Weights of a small transformer language model.
Size: width 768, 6 heads of 128 (3 for keys and values), MLP 2048 SwiGLU, vocabulary 16384.
Architecture: RMSNorm before each block, tied embeddings.
Training: a variant of Adam for these matrices, 1342M tokens, 5120 steps.
MLP neurons of a small language model. Each row is named by its layer, matrix (gate and up: input weights) and neuron, and shows model dimensions 128-223. Each number is 200 + 30 x the weight over its row's rms, rounded and kept within 0 to 999. A neuron's up and down rows have the sign that makes its largest values positive.
A block is one neuron, or neurons of one layer that tend to fire together. After each block is what it responds to, as a language model described it from the Wikipedia text at the highest values.

L2.gate66,206,216,249,169,200,176,224,204,174,199,209,178,192,224,160,223,188,237,212,210,202,216,249,228,170,178,249,203,168,223,201,204,181,157,216,220,148,185,196,212,234,193,159,188,205,229,146,177,217,203,211,215,205,201,189,139,179,195,203,176,213,255,220,181,183,226,189,271,244,209,200,221,225,174,237,219,210,214,183,180,170,232,194,208,211,151,225,193,211,135,184,196,172,170,170,185
L2.up66,198,183,159,213,163,214,222,210,157,183,205,203,223,208,249,233,197,166,231,217,184,221,239,213,166,225,235,245,141,182,185,153,167,214,199,221,149,176,181,219,228,191,195,218,181,173,189,174,213,193,192,214,166,116,254,154,192,155,247,119,212,197,163,207,253,233,189,217,250,208,244,167,209,147,190,192,226,187,187,193,157,195,245,211,239,160,177,197,138,204,193,220,130,236,186,175
L2.gate90,171,189,168,207,208,247,207,220,165,199,197,209,154,158,203,217,212,229,176,189,146,177,185,170,233,207,198,166,213,219,187,183,183,173,216,159,210,196,189,222,186,213,184,201,184,202,162,199,279,237,174,219,186,194,197,180,124,211,182,219,225,215,160,167,206,227,225,223,177,214,210,230,192,242,201,235,238,175,183,188,191,209,183,232,182,191,217,201,169,222,227,202,164,169,173,188
L2.up90,218,177,168,157,182,211,207,169,198,194,171,167,205,222,177,188,149,198,141,200,216,204,182,233,193,195,231,213,165,180,230,190,185,214,210,244,176,183,228,220,209,190,190,233,247,244,169,207,232,236,218,201,177,184,190,192,200,178,215,185,191,255,200,204,176,126,229,238,225,182,167,226,184,184,245,216,172,204,254,194,230,177,210,183,239,111,270,162,232,197,208,175,182,224,205,179
L2.gate444,146,195,255,211,191,238,205,227,193,185,173,168,217,200,190,205,148,224,258,246,236,198,177,191,147,197,221,186,228,195,196,228,154,226,164,213,234,210,238,233,180,217,203,180,168,198,193,233,259,221,100,196,234,207,122,228,225,177,221,124,223,196,164,203,222,211,220,235,227,180,191,165,237,170,168,219,225,157,178,227,216,205,212,187,181,156,207,214,181,166,235,165,228,239,191,223
L2.up444,99,224,238,195,199,217,204,247,188,182,205,204,216,232,173,214,155,212,247,206,193,229,185,214,194,240,189,168,199,211,244,197,199,300,184,195,170,245,206,205,185,194,167,166,222,245,192,222,234,191,186,146,176,228,222,201,242,218,253,160,173,189,156,234,156,216,167,228,232,189,197,185,171,190,183,136,203,157,224,203,138,174,249,210,150,182,147,147,194,190,200,167,158,203,249,212
L2.gate710,221,203,179,233,231,163,240,174,212,238,211,206,218,218,211,247,190,266,220,255,183,215,183,179,198,213,199,235,212,168,136,187,188,163,167,233,199,209,195,182,224,200,206,260,217,199,224,137,175,237,201,212,201,144,201,233,179,225,212,174,234,199,181,236,162,176,183,197,227,262,192,251,115,171,208,207,211,192,218,215,175,170,195,232,162,212,195,221,202,196,235,270,171,198,186,192
L2.up710,262,217,218,211,148,175,250,228,217,226,155,204,178,184,191,198,165,199,169,202,207,208,194,198,221,215,265,232,222,263,181,180,170,223,203,170,184,199,167,195,181,138,214,226,126,172,200,213,197,180,198,103,204,164,254,205,157,158,145,157,203,232,277,186,212,172,187,145,214,225,176,188,199,216,209,217,207,178,291,220,193,218,130,149,170,171,211,204,191,200,205,198,176,226,172,154
L2.gate766,209,183,179,151,156,167,237,277,195,167,153,180,276,258,159,214,171,184,233,252,186,196,171,158,201,218,188,200,205,232,201,152,110,200,194,180,162,253,157,189,107,237,185,195,221,224,225,178,198,181,124,173,213,208,217,176,218,194,213,166,300,201,192,208,235,191,233,195,205,245,240,254,189,164,186,211,275,220,162,240,169,152,223,178,196,208,223,180,207,119,236,210,167,157,142,168
L2.up766,193,191,162,213,219,135,214,230,260,242,194,189,202,211,237,194,133,247,211,203,183,180,207,175,169,207,188,205,257,253,199,189,218,261,215,230,162,183,144,208,152,185,182,199,228,175,183,152,191,269,258,206,187,213,263,235,195,206,174,200,175,246,203,189,166,204,177,225,198,202,213,206,195,240,175,187,226,188,201,237,206,175,205,210,198,130,203,194,184,204,228,202,180,240,123,155
L2.gate1311,197,193,189,207,190,173,223,172,232,156,178,240,226,244,175,211,180,169,134,181,185,175,182,238,202,158,158,231,202,187,130,178,232,225,213,233,232,176,139,263,157,202,248,177,161,172,239,189,222,256,130,206,263,185,178,226,203,231,198,162,219,234,188,132,226,176,219,203,291,231,201,213,178,194,217,173,180,185,207,217,175,163,222,168,205,202,189,239,204,222,237,199,184,165,151,161
L2.up1311,147,198,212,204,170,257,199,151,158,191,171,219,243,159,198,139,140,184,190,211,201,212,183,249,205,227,220,251,177,199,152,168,192,198,215,239,210,282,211,189,181,218,171,215,202,204,161,228,149,177,228,205,168,224,195,200,172,257,156,228,135,182,233,235,171,182,154,171,211,241,200,194,187,162,165,194,213,209,190,220,163,240,219,242,154,188,182,201,218,245,173,187,184,252,176,198
L2.gate1506,151,217,193,231,113,193,201,197,228,182,220,194,229,179,235,202,184,169,231,232,211,230,219,171,134,199,173,235,209,201,147,202,175,138,187,188,174,188,231,201,188,240,184,166,198,225,253,252,249,206,235,177,218,210,213,198,213,249,181,230,219,235,188,201,168,212,265,239,175,165,227,222,199,237,165,143,224,146,209,180,222,137,162,165,243,227,191,158,221,210,208,193,176,196,210,208
L2.up1506,220,212,234,171,163,164,164,246,215,200,153,217,178,174,205,181,224,231,180,229,259,172,211,251,207,205,185,207,155,202,175,192,171,158,188,166,206,203,187,153,188,195,152,189,156,202,217,180,181,197,211,230,188,207,193,197,198,234,215,203,185,227,196,188,232,200,200,233,229,211,177,197,176,223,201,215,264,156,212,228,238,233,186,205,197,205,228,226,166,186,247,152,227,206,251,171
L2.gate1973,250,223,206,209,216,187,142,192,180,202,203,154,234,226,224,238,168,142,188,181,226,208,152,147,146,208,190,227,168,248,156,186,193,176,231,174,129,236,203,230,160,217,148,187,210,218,231,206,220,150,213,196,221,182,172,216,192,260,174,188,249,215,171,161,134,190,233,171,225,229,224,203,198,238,204,180,222,186,168,166,161,146,236,164,208,172,227,134,227,185,243,203,213,181,160,221
L2.up1973,175,198,160,251,208,137,192,165,218,169,199,203,188,167,150,203,227,131,219,132,163,156,244,154,179,187,220,213,170,204,193,246,222,171,234,157,134,203,178,226,227,224,169,190,250,205,190,222,160,211,192,228,198,215,224,224,225,203,248,228,215,192,205,185,169,205,167,189,222,162,191,280,219,208,226,231,189,190,172,235,235,186,213,207,173,185,174,192,253,197,162,172,201,296,200,172
Description: Locative/directional prepositions

L3.gate322,160,225,194,238,195,173,180,229,165,211,188,194,153,243,222,236,202,200,183,180,164,186,202,240,213,186,190,257,182,186,170,148,192,136,244,192,223,208,233,174,153,217,204,150,252,231,213,179,165,223,232,180,207,162,243,173,249,210,182,176,204,178,137,219,176,244,226,161,163,202,204,176,193,229,158,221,188,229,175,218,206,220,223,229,211,196,217,177,189,202,228,213,212,210,190,224
L3.up322,191,212,171,189,197,199,180,240,190,218,179,221,181,230,231,220,173,186,190,238,170,164,174,187,202,191,185,198,215,170,197,197,208,153,174,152,202,150,170,209,207,173,183,79,193,209,217,180,173,196,210,190,221,153,251,208,199,184,211,138,203,229,167,219,228,171,195,163,207,236,180,210,197,229,154,211,193,262,202,161,205,208,227,184,146,197,198,195,199,122,191,218,236,189,137,139
L3.gate589,235,212,252,189,220,145,223,200,179,152,223,188,262,239,166,258,206,197,174,191,163,202,175,159,198,189,170,214,219,256,194,171,184,154,163,195,232,214,229,279,190,170,229,192,231,172,190,245,198,201,146,227,206,189,188,193,192,232,274,195,225,182,221,223,204,229,266,166,231,285,217,237,197,162,243,157,193,210,216,190,190,176,229,165,193,260,156,230,163,157,243,231,195,182,257,201
L3.up589,155,258,197,228,193,176,178,211,204,220,195,184,156,221,221,198,178,173,167,182,196,241,170,119,218,146,191,206,199,193,202,230,222,232,205,183,215,195,160,203,196,196,217,198,170,184,138,195,180,155,177,236,193,165,170,229,254,246,202,225,216,176,154,214,170,248,200,180,217,235,152,174,162,199,197,183,184,152,250,225,221,141,226,185,200,205,133,133,191,247,225,181,202,215,192,187
L3.gate625,221,192,233,150,156,206,204,213,180,200,171,230,210,166,267,240,224,156,236,203,168,180,213,181,194,165,197,209,189,163,193,135,157,201,225,204,197,185,200,220,195,198,165,165,258,210,230,257,174,175,170,169,223,142,258,198,176,194,158,178,202,244,204,226,178,198,164,205,205,234,199,212,191,167,181,237,271,190,265,238,176,198,185,261,184,167,226,199,264,175,232,165,173,140,212,200
L3.up625,172,229,196,217,213,175,217,210,232,208,215,234,154,182,188,157,200,185,267,210,185,210,209,224,204,226,211,233,201,191,126,228,211,199,230,170,189,239,211,209,186,188,156,155,230,203,197,273,170,198,186,182,199,183,248,191,179,189,226,229,229,189,201,218,221,189,193,142,155,190,160,202,209,202,206,244,181,227,221,147,237,239,204,205,194,227,228,189,195,191,236,183,215,179,162,190
L3.gate1081,200,230,220,179,161,157,183,194,215,182,247,168,185,194,142,144,190,179,196,212,194,149,184,174,187,180,168,222,179,230,196,227,139,244,235,208,257,194,149,204,175,130,224,170,235,169,182,235,210,213,230,214,173,179,180,211,213,230,264,206,188,161,149,258,200,226,218,221,185,179,276,138,221,152,158,213,198,213,190,211,185,200,198,129,209,215,197,193,134,167,255,217,200,229,182,232
L3.up1081,219,215,219,176,211,211,201,214,185,182,256,196,99,178,176,170,192,241,203,178,171,150,191,231,201,236,189,165,194,219,196,226,152,265,158,206,166,224,173,234,179,217,199,150,187,196,201,184,188,171,131,214,150,195,212,211,206,153,216,227,194,179,197,213,197,212,192,158,197,225,208,207,229,146,256,192,213,193,166,183,206,176,199,202,200,162,206,156,168,129,271,239,188,160,198,188
L3.gate1428,192,177,196,211,179,187,211,182,188,230,207,216,254,154,218,227,204,215,224,221,207,191,144,201,194,210,210,219,167,210,235,201,185,263,204,193,198,205,148,182,245,124,176,125,206,184,160,264,156,257,182,193,199,188,217,203,200,188,188,157,170,194,215,254,208,192,221,218,104,179,249,227,251,180,147,172,210,232,207,186,219,177,163,152,180,194,209,164,236,227,217,204,163,181,176,195
L3.up1428,205,191,156,233,226,229,165,199,192,235,213,171,215,193,194,170,197,217,217,243,210,221,166,202,234,216,154,218,142,216,152,217,221,233,192,231,191,172,162,138,185,180,224,174,218,206,168,183,203,248,175,218,218,149,215,181,211,203,144,168,221,228,158,163,232,205,207,222,149,261,121,176,203,176,216,205,164,196,221,280,140,225,116,203,215,207,221,188,233,221,231,199,194,203,149,186
L3.gate1717,161,219,166,157,240,146,240,203,201,238,219,227,228,167,222,141,129,201,239,208,210,191,254,220,195,197,168,173,169,193,197,215,172,229,174,192,218,185,220,210,200,156,178,150,204,170,210,214,200,174,208,208,218,218,233,160,165,188,225,198,198,222,222,202,252,183,245,231,178,214,214,175,241,190,212,136,193,186,194,196,165,206,187,153,202,160,175,172,229,229,205,182,240,249,189,202
L3.up1717,197,212,190,220,214,214,180,206,224,139,171,218,225,252,213,170,154,233,202,167,180,162,202,179,103,187,234,195,207,232,227,207,218,207,172,182,169,186,194,187,206,225,198,181,211,183,189,155,261,227,165,189,213,225,202,165,131,265,186,200,182,197,154,135,241,236,175,180,180,237,185,260,209,143,119,223,223,227,242,185,174,206,254,198,157,199,158,216,192,203,208,227,215,241,220,207
L3.gate1873,163,212,185,184,201,151,178,170,168,238,216,120,191,174,170,230,154,215,256,208,151,218,229,152,199,206,180,239,235,133,243,189,209,206,228,186,204,183,181,235,179,217,143,214,231,193,165,234,203,221,186,160,228,166,191,228,248,215,187,218,203,190,178,156,203,157,184,226,173,166,205,171,208,193,174,182,222,206,172,200,212,207,231,174,219,210,199,144,208,177,222,202,168,212,211,189
L3.up1873,204,271,220,232,231,184,191,203,206,216,144,211,231,159,208,180,192,238,157,210,157,155,227,188,224,172,196,187,126,160,220,132,192,180,231,225,188,227,199,207,142,186,233,199,197,210,189,171,190,237,179,217,225,172,120,252,174,222,186,215,234,202,216,143,215,172,231,167,209,201,198,232,178,118,190,212,205,218,260,168,150,198,233,215,236,164,179,168,193,217,203,185,222,180,210,218
L3.gate1912,171,229,132,150,161,133,221,284,168,164,176,218,171,195,177,174,200,155,207,192,190,179,243,212,185,208,166,155,202,140,180,158,192,178,176,166,171,194,189,198,156,203,189,257,191,192,187,194,177,233,161,194,215,181,245,166,189,191,234,235,166,183,192,234,199,187,244,200,184,180,248,156,199,232,213,198,184,192,191,224,166,235,225,197,216,226,183,205,200,196,190,207,176,269,159,229
L3.up1912,205,209,207,232,213,201,230,235,168,170,225,182,227,224,220,209,212,193,234,250,147,160,184,147,185,189,204,229,205,237,189,229,184,214,223,206,200,173,219,256,212,188,192,151,222,146,244,247,213,191,113,172,120,199,210,209,209,251,238,170,198,228,161,220,156,219,266,147,165,236,191,183,187,193,187,214,187,145,240,201,179,184,243,145,186,220,235,194,221,242,219,246,158,174,167,199
Description: Spatial/directional prepositions

L3.gate18,231,210,156,242,199,226,186,223,208,197,213,193,207,217,159,200,215,196,141,228,235,208,238,209,229,201,224,196,217,216,215,198,271,237,232,189,244,211,224,216,187,189,283,176,260,157,208,179,168,178,214,172,205,170,155,194,194,217,197,199,194,239,171,197,244,216,218,223,212,211,274,179,218,176,185,146,159,206,206,159,234,207,224,180,193,177,232,205,251,210,183,236,203,210,240,221
L3.up18,172,204,184,153,223,202,210,224,210,187,256,160,230,201,221,151,177,175,109,216,214,195,140,199,171,179,156,238,256,220,204,173,190,185,241,205,220,280,196,206,217,191,192,144,196,169,192,204,145,170,194,223,215,184,219,214,197,201,180,166,199,169,180,117,187,179,215,222,178,229,225,213,152,214,192,225,136,166,197,194,224,198,197,190,194,231,198,217,183,154,220,195,259,199,224,178
L3.gate267,187,220,178,219,189,205,202,227,202,178,211,176,239,190,186,180,204,203,160,214,242,184,208,185,192,185,221,206,240,164,214,195,159,172,188,212,193,223,175,198,174,223,227,208,222,186,215,187,219,224,214,164,217,213,249,194,219,188,203,216,199,207,209,200,196,194,204,161,181,192,183,196,196,177,255,192,145,165,177,241,202,208,218,242,219,157,153,213,198,159,265,233,190,166,172,227
L3.up267,197,149,205,231,174,193,200,181,179,207,161,211,224,182,221,170,184,198,158,205,240,212,204,187,190,151,198,224,225,229,203,169,210,193,229,219,219,124,180,226,239,226,214,218,202,145,224,205,260,108,182,213,186,199,208,158,175,200,156,242,180,196,173,242,186,188,131,221,230,182,202,180,231,236,194,168,183,166,209,222,222,194,156,223,179,175,154,222,163,172,180,143,233,162,233,254
L3.gate342,174,216,155,177,236,185,216,209,172,217,190,214,169,200,186,179,196,203,116,200,224,167,192,171,244,211,233,221,193,177,178,228,209,232,211,139,178,186,209,184,162,203,182,181,199,201,292,193,236,195,189,143,174,193,118,235,177,163,224,243,209,163,258,174,149,163,197,208,194,166,193,181,152,228,282,174,188,215,169,193,169,213,181,211,232,204,209,232,205,157,165,235,215,190,203,168
L3.up342,146,193,199,230,219,195,290,203,168,245,184,238,148,198,203,111,218,252,182,219,177,142,179,225,160,202,200,211,175,210,211,170,213,171,207,233,198,168,187,171,198,248,238,181,235,177,213,156,132,197,189,199,195,181,162,194,230,178,227,194,204,232,216,204,236,193,272,198,253,164,198,185,195,167,203,155,165,172,178,174,192,227,211,219,162,196,157,212,179,200,147,240,246,219,201,218
L3.gate369,253,213,155,213,253,201,179,185,222,204,231,170,231,209,227,172,199,186,125,193,190,184,170,212,238,226,272,250,219,192,263,196,189,250,192,198,198,241,206,165,195,226,207,202,215,210,223,164,224,201,201,195,256,234,190,195,232,207,170,197,177,194,212,194,229,177,182,185,212,194,211,188,217,194,195,179,212,225,229,238,241,181,278,202,218,216,190,195,220,190,176,237,154,171,167,192
L3.up369,174,202,176,202,267,185,153,187,163,176,157,241,175,191,216,189,215,216,154,147,258,160,216,213,266,145,186,206,222,211,186,166,255,211,199,204,217,256,178,169,195,170,188,177,160,172,259,144,184,225,183,202,207,243,193,214,218,117,198,165,179,186,235,205,196,180,169,202,163,190,299,208,194,181,148,156,192,213,206,180,235,221,272,246,201,209,209,230,143,206,207,188,223,192,144,193
L3.gate506,297,221,198,249,207,218,161,195,212,191,184,229,214,193,267,196,204,191,224,204,209,170,241,272,202,207,190,189,195,174,230,205,179,269,213,171,263,184,199,151,248,228,226,207,184,199,236,173,118,213,260,186,226,200,176,209,213,201,237,214,166,249,208,213,205,203,228,177,191,154,155,213,199,174,235,165,178,188,214,212,212,237,217,190,208,179,221,183,197,184,221,191,206,187,194,189
L3.up506,219,221,227,213,235,168,117,172,153,202,172,215,192,153,197,246,224,178,160,200,171,255,238,212,172,168,173,236,205,209,193,173,235,209,174,190,176,155,243,207,218,183,231,222,217,147,246,189,213,197,222,154,161,235,177,166,240,215,171,209,223,196,172,208,211,203,191,232,184,187,211,292,198,188,186,239,173,213,222,216,210,180,183,194,247,184,166,230,159,195,141,243,174,218,275,176
L3.gate1246,208,185,148,261,226,205,183,134,184,188,138,231,223,215,174,157,220,177,169,193,213,161,216,153,160,170,218,218,207,206,232,243,199,194,186,208,189,236,216,186,167,187,206,168,237,181,231,209,249,236,190,174,211,173,289,202,203,238,181,173,196,211,202,166,186,211,162,198,162,169,198,169,203,189,221,149,209,198,249,200,155,208,165,209,196,250,192,199,175,138,225,224,171,254,187,193
L3.up1246,253,188,262,241,209,223,177,239,155,225,133,201,212,249,181,228,203,170,163,189,176,182,252,203,193,175,178,187,191,221,242,210,164,162,175,155,182,189,168,221,195,158,216,250,172,212,225,171,222,179,147,220,268,209,218,219,194,217,114,180,220,210,256,211,199,240,195,176,132,142,185,268,213,223,242,221,213,215,197,200,229,192,161,210,222,222,165,188,200,180,172,209,184,199,224,193
L3.gate1628,209,268,188,206,234,209,163,211,197,232,211,205,215,178,219,206,193,186,226,171,185,188,233,193,181,210,241,247,201,174,231,167,190,217,210,153,262,172,159,216,182,180,159,203,230,182,187,217,249,246,200,156,161,203,176,197,236,221,223,188,202,241,240,167,168,131,155,163,173,221,217,178,172,218,159,178,207,232,181,205,141,210,208,185,217,200,204,231,172,233,213,195,249,169,182,184
L3.up1628,160,229,151,181,220,217,195,200,184,174,211,236,222,145,175,215,165,220,211,220,200,162,228,240,266,181,180,213,195,223,176,180,181,140,239,188,184,171,185,199,234,234,132,216,142,194,176,162,184,254,218,208,176,199,201,216,221,208,128,238,195,164,194,167,233,178,156,188,214,266,190,225,177,186,235,234,255,213,171,191,184,207,178,206,172,206,164,208,186,153,187,211,206,179,195,159
L3.gate1883,185,181,226,189,175,185,197,188,251,153,165,171,148,181,256,159,207,195,218,191,230,199,183,183,253,159,162,194,180,227,215,195,211,254,171,225,192,172,229,206,243,184,207,148,149,217,191,157,140,175,205,225,210,156,225,180,226,237,179,192,150,208,158,194,164,177,209,123,223,310,177,203,180,156,175,206,218,117,188,193,170,234,195,142,237,151,214,226,187,170,192,128,257,229,181,155
L3.up1883,202,229,199,168,248,221,218,160,188,204,228,213,207,165,230,174,224,202,212,268,183,188,167,185,172,149,252,211,269,208,189,207,192,209,212,208,167,164,217,217,221,214,181,194,224,141,221,254,177,172,257,212,147,202,248,243,233,254,181,251,135,189,222,214,138,203,179,165,236,191,182,226,153,166,232,199,200,147,210,217,234,206,237,237,211,208,199,188,202,183,209,222,137,182,170,159
Description: Relative clause openers

L5.gate1776,205,169,176,122,251,202,199,212,143,198,187,193,233,207,159,211,194,182,195,226,223,175,168,223,206,228,203,168,227,211,215,249,243,138,186,212,186,219,198,183,220,232,218,198,219,181,191,168,175,178,207,222,203,139,167,226,204,189,201,209,182,198,184,325,287,216,197,199,186,173,224,199,224,192,222,213,181,207,222,192,267,181,183,170,202,178,177,240,226,201,251,263,208,167,207,206
L5.up1776,228,248,190,219,209,205,170,205,188,212,184,233,245,232,229,161,173,195,193,233,248,185,196,264,231,197,207,154,222,139,232,223,209,193,193,223,213,193,245,143,203,227,187,134,251,179,212,188,236,202,187,162,263,278,199,228,198,232,185,169,217,150,216,158,213,171,208,174,246,227,206,181,178,212,176,226,179,151,239,192,218,226,256,198,208,187,185,250,149,165,182,184,219,146,230,189
Description: Clause-opening subject words

L2.gate358,149,177,166,171,143,207,172,193,223,254,196,177,207,181,148,232,155,201,171,195,179,183,219,148,138,142,194,197,202,166,152,186,257,199,167,176,232,179,201,184,180,183,193,197,260,227,195,215,225,223,139,251,213,203,162,188,233,160,196,227,191,184,207,263,197,230,199,185,230,203,210,189,214,162,176,185,247,166,166,198,131,178,183,139,142,191,169,208,214,172,204,217,207,158,194,169
L2.up358,220,269,166,199,206,202,200,188,168,224,147,239,240,146,220,245,207,222,176,207,213,238,168,184,185,194,289,218,180,168,180,229,253,177,191,195,244,200,216,162,182,207,174,233,239,254,249,229,147,244,157,255,240,173,199,213,208,193,196,176,192,187,133,178,190,212,214,185,183,227,248,198,190,175,234,202,197,186,185,225,189,213,176,194,209,234,266,198,212,204,203,211,211,196,179,144
L2.gate904,191,235,190,199,260,245,194,209,187,213,229,207,214,187,128,220,169,169,179,190,198,195,199,132,202,196,205,224,144,214,174,221,172,160,211,153,183,169,162,191,185,204,192,134,227,145,249,174,167,198,204,213,209,210,207,179,173,239,200,177,239,211,193,200,188,233,197,201,192,197,273,172,188,165,223,195,126,171,217,195,199,214,198,175,188,201,229,213,214,193,209,211,222,191,178,194
L2.up904,193,154,162,230,167,186,192,230,187,186,150,175,224,178,160,168,217,175,194,261,206,190,165,155,236,141,189,177,217,202,245,209,252,202,131,157,223,207,227,177,207,249,257,188,170,184,184,191,227,237,180,231,236,178,212,224,170,247,214,237,270,189,189,210,242,197,197,183,200,213,217,174,223,226,169,174,191,211,258,201,213,251,145,158,227,146,179,210,224,224,243,209,204,179,157,181
L2.gate1106,219,251,180,193,130,180,250,167,248,192,194,226,173,199,230,175,158,204,180,195,201,216,202,141,246,198,186,243,300,236,201,170,235,174,181,182,211,166,221,167,166,194,225,206,241,180,157,179,160,182,175,210,196,198,256,223,182,178,182,187,215,196,204,212,234,193,201,214,182,252,168,160,224,238,191,181,266,206,202,211,173,175,229,195,171,221,201,153,200,232,188,208,220,175,200,172
L2.up1106,197,234,253,121,207,166,172,216,185,193,205,197,187,218,218,216,178,196,187,164,190,243,181,225,202,159,162,230,228,211,147,235,226,195,226,193,187,254,193,203,232,193,251,248,230,195,213,211,185,147,174,217,163,187,232,216,238,159,135,278,170,248,197,208,146,195,165,210,196,240,210,189,220,207,190,195,151,184,123,197,154,274,214,189,190,212,226,136,187,147,185,217,169,174,205,209
L2.gate1225,172,230,171,174,202,183,179,211,212,185,230,180,174,172,177,218,187,207,164,203,187,238,162,167,249,232,215,203,227,229,224,200,168,216,208,224,194,216,123,178,166,190,221,259,176,236,207,196,254,262,179,176,203,254,230,180,215,166,180,282,194,229,156,226,232,160,246,222,199,208,235,232,262,211,205,159,208,230,144,222,210,223,188,187,178,176,251,138,146,174,254,204,184,204,209,215
L2.up1225,217,208,163,238,213,267,237,202,167,229,206,237,221,247,213,183,191,166,201,253,246,218,215,205,163,253,221,249,220,191,185,210,212,174,171,205,198,207,213,183,198,203,191,192,221,228,223,176,194,150,189,197,199,184,165,191,209,192,174,224,250,186,216,194,224,158,217,164,187,233,212,148,210,220,221,183,135,193,192,238,204,215,196,163,241,179,188,224,215,218,203,226,241,207,223,176
L2.gate1304,175,244,178,218,210,195,193,193,175,246,207,153,201,215,170,200,164,185,234,204,206,206,221,230,216,222,177,216,219,147,253,176,186,183,231,195,197,183,162,197,192,177,171,216,197,131,203,145,124,246,198,190,204,177,215,210,215,185,169,186,223,242,178,223,136,223,199,160,188,186,200,243,197,193,275,143,207,167,210,216,245,292,189,183,214,221,206,147,196,186,197,265,199,203,180,200
L2.up1304,139,185,185,193,252,195,178,184,195,196,172,210,146,177,175,219,189,181,183,184,171,180,224,176,170,252,265,230,232,164,197,257,238,210,160,210,187,168,230,201,162,212,167,234,174,254,194,218,250,183,167,205,201,194,181,198,153,213,238,220,216,210,200,166,217,184,191,201,202,110,260,172,177,235,190,216,210,235,234,217,186,252,212,236,190,172,250,212,164,139,173,174,226,204,192,183
L2.gate1890,223,227,250,220,226,190,187,210,212,220,211,213,176,176,252,230,195,232,193,201,167,237,245,250,184,208,221,151,209,209,139,217,201,223,238,245,189,228,248,187,173,176,219,204,154,155,219,202,148,218,217,223,234,149,172,240,158,205,190,165,176,206,200,219,201,213,200,153,254,206,186,205,158,167,190,203,163,176,185,179,199,232,209,234,246,189,178,202,190,189,214,215,218,192,121,280
L2.up1890,205,160,247,257,171,213,228,146,272,192,199,178,162,198,192,174,232,222,168,269,196,217,222,236,216,191,143,206,200,236,194,198,214,259,184,206,174,215,227,229,194,228,126,139,192,231,166,210,178,221,165,215,162,132,211,180,252,219,145,184,223,150,184,203,232,222,154,212,218,192,206,215,147,168,174,288,240,225,196,199,207,256,198,214,196,243,207,145,185,252,202,125,137,166,148,235
L2.gate1914,186,211,226,177,285,164,170,197,201,237,236,194,226,243,169,145,261,169,185,225,206,206,160,160,264,186,200,196,232,170,181,180,131,189,194,176,241,231,229,191,219,209,200,173,183,192,228,208,228,175,227,177,196,136,168,285,191,193,169,201,184,153,198,245,213,172,221,237,229,215,241,253,201,160,180,215,185,174,211,152,186,240,144,146,190,186,167,174,182,266,236,198,209,199,181,177
L2.up1914,229,170,183,259,193,207,210,197,255,201,232,214,140,198,196,196,199,157,145,175,197,230,178,212,198,247,223,196,181,239,241,235,180,224,148,217,227,226,200,181,232,193,207,239,211,217,210,201,137,211,168,208,188,181,175,246,208,212,207,207,234,246,250,189,163,183,212,222,184,216,159,237,175,233,218,216,195,158,226,237,189,197,208,192,185,146,182,167,261,247,237,191,191,240,206,189
L2.gate1938,250,218,185,171,209,183,184,196,266,219,177,175,199,160,164,143,165,208,188,183,210,192,157,189,244,208,171,222,193,177,183,179,180,197,208,182,167,197,199,164,210,170,137,150,243,181,182,204,188,156,194,187,168,178,157,203,193,192,186,243,223,192,190,176,173,270,228,204,233,219,211,173,175,168,226,181,191,176,185,200,160,219,151,197,140,165,176,227,171,170,218,218,177,179,226,181
L2.up1938,236,187,223,165,244,205,127,203,181,238,193,243,202,172,139,169,223,214,177,217,257,198,199,233,259,191,245,218,206,244,192,212,202,238,205,216,204,173,174,164,221,201,198,203,176,217,201,228,190,207,224,226,229,200,235,160,190,172,233,180,194,202,193,204,204,233,213,240,247,254,250,236,178,152,261,181,183,175,172,235,220,188,185,215,174,148,248,168,171,159,177,186,152,214,165,182
Description: Clause-linking pronouns

L5.gate32,151,229,225,234,191,171,186,229,186,228,205,222,222,196,225,214,224,152,203,277,211,179,172,153,218,180,219,212,180,143,171,226,201,171,200,158,238,225,183,120,186,217,190,185,223,216,211,209,211,231,161,199,250,223,172,208,232,212,192,188,187,182,195,242,201,260,194,141,169,154,213,188,231,199,151,197,156,217,205,203,205,192,200,208,175,162,210,201,174,219,204,258,183,202,156,204
L5.up32,214,243,206,170,259,205,250,284,191,184,230,177,178,187,176,194,217,193,243,173,202,242,195,136,166,158,191,186,194,206,181,231,161,188,195,153,179,239,202,181,258,161,176,206,242,205,218,196,187,187,266,204,180,206,166,215,215,228,201,190,227,197,207,203,178,290,233,222,284,162,185,190,191,217,200,198,229,229,187,218,182,200,196,191,183,132,200,206,202,173,183,192,236,177,225,208
Description: Locative prepositions at/in